MLP neurons of a small language model. Each row is named by its layer, matrix (down: output weights) and neuron, and shows model dimensions 0-127. Each number is 500 + 40 x the weight over its row's rms, rounded and kept within 0 to 999. Numbers have three digits each.
A block is one neuron, or neurons of one layer that tend to fire together. After each block is what it responds to, as a language model described it from the Wikipedia text at the highest values.

L6.down41:486454493508533462470487499508592545548530512496505513495499471522510494504526483474485534496436472521476475530512450484504473511485504476555546508436471524498362511579514497507470540469490517523530492476498509499453477539553517458486492417480498495484484510382496469473511531531449509476573504489517480536524489512504539482492492523486444501502513508538453554530446557499501510490470
L6.down71:488491467496512461499501545505488530501516457506509506496527556516504483511512483507509498531499505479480501505502430506486466483473506487497537516463490499482416517595499466500552514506466504541508494506519446518483510509516517493489479417487461480541450515392484502504499495527481501493628494488515454528533501469505473479512535530491497541509520477534485489504507603503493543487476
L6.down583:447477496467499494486488549478506529510523489528503497498537460572473504512503498482485486499492521484443486524521477527526497527473516492492511491515484490487413490525474471502482494497486464514523485507543493492431493511497533482506503461512480512481486502361465501491510523488513481479526514489519482522580491444504484505556462541484492482524539499516495549487499592502490501512491
L6.down1876:466464481494500492536521501488498509498535453589505534492516480513508520496471503482508502509502464522498503522506485509507487465458508533518505451475532530496444551535486493516515526479485526552506473490503449511514513495525460508497526406476526435516451512352512465519502451518504500528583494490536468536577526470494470502500489553495485502507523481486482540459476572486463503454536
Section boundary markers

L4.down55:498578472561535549561506579482551517446465473476584529529540535466523413496503506524447505453470471555456437513471511543539556534510550511548569451544442478525513460490438547543485508464527487517510481521540453563516530482501500566492505492473558500499545488432558533496527548476556466492528518471478488493478519491543467428454486494420471504493492403525484509496484521386512457497496
L4.down89:529497520541527451461492582528492480507475501553480504525494445522554557444448519542557467538481526519516517491547482482448527517430515546485559491471549482421415506529451455495503400540576480470482460555485541446597465486543485492493509512500488533473498522476487455506462445531520480495561465456554485531437454525514459509559533492510500473489542506526567540443522472439492478383514
L4.down97:473498493547498487540507373494517467494516445486534548458517474464585502488531493523493449469491475489495489523496532473474517462524504541555501476495436471485512573469533460479461485476525499422517534561530474524507554476524470507465489521525551517552556408479491489501544514476524535558454435555453508548473538466403472461535549484553483491519487448447506445541445516495405490571516
L4.down159:564508488456488514567538478536462555517532531577471538591497527442488496524458492495509496500523423543554499457500519483476482503452479508572515537501458468501435495453432475576546515491426462532504545463436543475490514451512523596438465500437497486514516557546510557476516560444561474509551528536533543506499535481470535531447502464572459477505491455514526464487503567531555509497397
L4.down202:497451520575597515561453529542520408566504474436523547501494500464528483610455572474469513445526511573501521468500486473486545556554497527472506535514496548533508473496543505496469540508536495461447480486553568505523469485454518586455521492549403483462535540533528561507474548484495404542445488424496495479535511533458487503483514565472463430564468545482477503494560526521523487523494
L4.down261:477475453521558430521505482455486532551544495490540513449509469479522527501446465529539477490490516501466494510467560478506547463441502415495564477502463544493580551555434434415509491532560489413468501535489523451455479499428503564483498458570448638482543519473553485482532559476499460527481509475531494433394550480532535434456503498482509543462479508579468471493536557540542456489451
L4.down436:467541494533506447542482545404530552520534498508521500522482503485469425540523446536428461527604566555524536509518538444484518454566499526441545513545505495503516436473544465441560562545476415521552464490481574502509576532577482538485493500471496562459545516472475545531460454484532476539483508506568535461461525541484466473459475559474489466449493460469512469521447537406524478527517
L4.down651:479454507463509491481493512452518478494480484593534514472558472477545465535452483501412517486458532483455484465467545465503461464480487576476507448433469505484446451425452564464504464558514536524602475495547524460493552487480498555497511494496518549507524516499497542487457465444485514581571520493416503452459528532470478453464480471514513534491600499491513565474554572505510517443489
L4.down904:454504503492535522525490506437501558467514437529494516533463505502494452557499528501501473455430493489533511511569453513529457509584573510489493508500533456570607473510596404522520497481414507531482496465516462534536489575428463574549518562511478487521540500512500481587490456389494426469458531462453505476414538568511458555528523559519472482532489538557501483519479409546485512456495
L4.down1094:471550604463492523469475495500480490448461488488547519474532495488556569516462535535429528544537458582513490493483554459496472490489528548471527515384537573458402499464402528511530457519452521391500470451446466546484540460528536484471536465480502463496454464504448464390499432490522487473539497442472458454491509549497545503377551513501496540494482529541537477507535541452522521503505
L4.down1144:458469596431464484473545449521544517550576435464491485561536553481476539500499436470456482529476445455486527535531506527448567503454513552495538518467504506490524470456463539522559555486460467563396387465463444434590563533466539531565512492503488501469510498524501540478488536452506466546491495493552539480506488474454467474527516495467471482502450478549542533531486463440588509506521
L4.down1445:444475448460447480458563488531522520433517466464450457492546510512595530500454449523469474463549482421518495521549485512613505531512492499485442531495554566575468494429494517533481519440519482539406509483512562475449575503480471554561568530518574512484488485482461457520468469533476438528538467511466516476493542572505483399482476589508515503497452500514505435450510506565536583473447
L4.down1529:529613510473510449458482421460516546521509480451485557598443563499489505518514477493575515534549536476555432499502518564532450559512485472513531544459517513440465445475540479462493535493550491484497435581491439534545555523495507542499562574510491479542467550502548564503492567512444490509528489502502409550497487495506522565555477511464528445442472500511460497470428533453526456548511
L4.down1532:474467557465489532493534440499448516553511468540499493533512496480514449531481550469543561430478422507452482565471524445530422573470512450485545431494578503570478525552521499519461502487558562521560468540482485472505469565494471470482499552467459480478483507422530584513491486530371531506424523559484447440544439570416496570469569538498460450494494481465453463502537470434517509487450
L4.down1745:499544540544586577514458474449558472496532526509444543540501521490474479534506472433505532548512491462492535494489584528513491500564444504509429542512459513500436519371533535512502497498480502481560492501557521461450475544480436568387496498570522488506471487567495487518498468476495505500477533465517461504521471472486486481529559567552446518586480489448507463501482472556587420518510
L4.down1862:545439474472485467541520493415505601485520525536576507563531471421481524555512433527429570542510542533528566519502509502509554488537599497454506466499566445460532486492437499518534537517477551485479534553446561475523559453509493464494477521447531552502544496504496423467486461526472475552556543502502497536447503418505493459535555475473471476437521513547512460567531496470510520505550
Existential "there" verbs

L4.down86:535565499519540523487472544516449489493456459528503505476594463495463481494501510536441560499473485434522473526528474500476434519518474513516526469485541481465397472548464511487477530502477555425479490528521528484470513508553501480434551415487511511511467527404554454490502535493440465500588470531513470574606488482518483489461476508438511523481475485506482520470540610491478486516537
L4.down234:530460523453461480517444439513565428542530485519503455463512596466484472474485515428563530560538480477543521527520520487535477452533521458514481499488479485494448463516510530489445489516519528511483534510586488520517554552424487516481425419460489456441481501505462498526500507480528553545525492477530497484498534490502481468529479425416546522496488484447469461467554525480507561433460
L4.down564:504499537484496503442494600491520516520520461496493492550498529485522495484488460495490454488523504528459493546541502475566556482464501424520507456528540443523449466444462425530489490549514437489451488530457498490407488510572488466488461510511480520567482517397455467456485524521404503486593524483476483527584508560519402522425527533501511513513491491461472530459467580508517451528503
L4.down700:493512508513548506474467525448474507493517458486530518508517539508469493503489483517524477492468512552544530483487517459523562477511477527484492466502519511483481503503496495532527505516502471487498459473478536469461516541535478536501521266499485517563500497478532494501528478472501486459560486490535480468562520514489531465522446493517494546454487504511499511461501619509490443492473
L4.down853:535558522543449595482471503461513528506502421455541500506624492496472464514556466508473548461517496584553480519528493527496450473501504523520508486513464554502460464543471514524534526583543421474534527434525501548492514452500512512515470431529425482528511494537453501505550494514524509472532538499520420508485622570492483498486531439563523538533544508438461496430482586500460467526498
L4.down867:466469476507535539506505542524509485506520492562509470544577519450497499481447501495533529545517512512511509491542440497491540528488481498498528503448521498480451450611516511504504538494466477487435474482474528501412504490548515550468514351496496494478554501360486466475506503473476495465530510522485438533592486478482521527379500480529533492528480519460458478494448564528481514518491
L4.down997:517503486487578579540479408541457543518522587444478476483510473491559468520459507495449464479472510519463465435563486512457499427495514440508571495478530433532509501489477542458513524471551481439519498545525546548456525492571525513546484438501415495482509490468493566527523487512523568531519487519496483508556571512529541547470474511453427507503485484488426473482403581488482473558510
L4.down1226:463451536525564510524543469543500525552465449515511498496509548487517507479471505452457547522508513534526485543489492505517483518513474493425493507517480555514453556561554568505477508471426493494450469485455476556487526546478504524530527378549463488495512490430488541472467526492566499449532505453478503495541496494497498474463501456510501485545550463504520466498501562500503553484482
L4.down1320:469465498524514544491480481480491497476526452491514468491517494540511477497485503487480481501473458542457463506530500537495512545484483438433463467445503486483410509523526502502541531511464505533481485535507469485405481524458471476492505447510462550505520501402462477507519530504523497461580513509530475528595466488510456489475441530480518508502529538492446528494533581501461473511537
L4.down1332:538525422558466490507457483465559541491485474532459509484487527426520433469451501547518538502471514515495531480426461471531514488490521486449463445549515449442420514607458538526496471452454545516541531507496495522405519513573532474461565452514444557511453453422556475461486525477477447498592508484546485540684581512522469516417498528506574510507474510489508571493532616486474501530508
L4.down1400:436478546468479469549529549554495550484536447511495497507537494453467551465493493516551558516483494472494530528492524489520567447490485525461488458452486509555483508489500478541572477449485561493430510446488546516449510521470513546478484305518485453550472480478510509585471463491471544540563522521543484450565542550498438508495421510537517557454515495464512551539466602523531488524549
L4.down1550:565531463429555563486540493514553502505496441475516506521527506526466548533489537476518543517469469501474513564469488463579477497545402561563490486478534526510462499522485483499505499476537429473536499528467409485398554512510513501439594416527518497529479547481549496439485528544469497482458518566504448501530476504449442494447483503546506501496452566559424465421419472474432491499478
L4.down1565:545465510480471535511511539461486492585571484505566467504555561535513543500474504500502546502460509504452496546534479498538453480479465435423462531499514542523530506575531483570507498522444451486500531493499449505467513489492500508459532443570454447490531421459489544498495525491467516508534507449473440523491481460488451496524504550476501460475511537529493530517474542506539455505480
L4.down1625:597506441483494454565492499465547544465538475479562520500476520444517502447493535481493541507505527473488471455485467461483487503504430548498469516617503512515468615547534520482433440544504447506480551525501521478473485514455469463502466390426561477568458491497519422484439532494507492545580450483527530504586546487426484506423564522533481527535542543510460485468533559449485506524501
L4.down1895:523508548512515493490511508501497500546496463531545537538542592464515511536501489522492557540518490508463501526563540526494467513515454515485479469518433451515478528557596537529526452487447481398506481518545493457537558520501495521535450408487530484474489494383444531542480480443465503506634503471503445424609529458532452536479432495429523477514463513525478486497482634483460550444402
L4.down1917:457476503484509472478470552525530477516470485493529524500574512533499477486496489511507494487503515502501521490502508494507518507476493454490505496454497528488419485562447500502517511513437500490522504499493505470441493463506496507458512382476475503517529493403508501469500522488497482442553489508509499502624484477535445499405490514502507503460482490487464494468479629531503484493483
Sentence and segment boundaries

L6.down248:494489533503468505530528502574499510499502497470543468504525494478490529460528515499459487522414479504476454500523547459501488451435472593538531504539539465518472457445549575557519491545461530555517454470478496480476536527563497534483482399488532518542523442502462551498566473506495560452532465465539424457501618477449524524560508475429496568439468501522542547455489592507506502501470
L6.down285:438486524423489499472498539518505493448589514560474501377571514527495529505590466478500476453425579517553543555526484502490438421547496522533556452442480490550499495430530505554537529433485499566493497432504498497503488535509539492555568471500543521439523466439505534508486523467473546503547518515565517498488503549495461547494554514457506487483503470518474543604509468482483444482528
L6.down886:474547494504585529491504500485462520493532557594567491520508557511522474525563474547479531508587515488472523563536561478508535502498537522524501502465518477533438464430531477561533484491532487583412483455569523493506495547563467531463517349491491489479521445359463519478509486538490482457549548497497497489509545551531469520597498534520527489489489517487465481537464539406539497508520
L6.down1572:560539496521549495539533545547512445440569489491480485489543486525417594474515536452483483508482579475474493498502470510482502492536492544543522523525441505565508474490553509493479470569495542537534535550490540498538528503523553537478437398478468464461568445576538607525458460490532512489514481472510477465556544485594500419544505489450456557507509487502448496452470542580504504538531
Possession and auxiliary verbs

L2.down1398:482467468478506435518477512552497496500527464473516495500476500499487515515533503516480519492489481533494487483445482499535499489487520468537525493428485498505506466601522501520561483493460516464494504499499479483450527460567535515496499371517526523511484526385466553532501509541517455568535451490565481531599574456490483509445494477509523499512503507528538492515521662495458449514464
Structural breaks in markup

L2.down753:497500473432463432535501504469505498511515505425496511474480492476461494492456460460510447453545479446449537536462511524470525472489460480500424502508468459603464523427476499558455444422481536524485577392490482503498431465493505563499480423489532522443532530464504480456494515475499503501530510544518478489585483428490505395474411554444551470476500524501487451471461610499550497463488
Mid-word fragments and "of"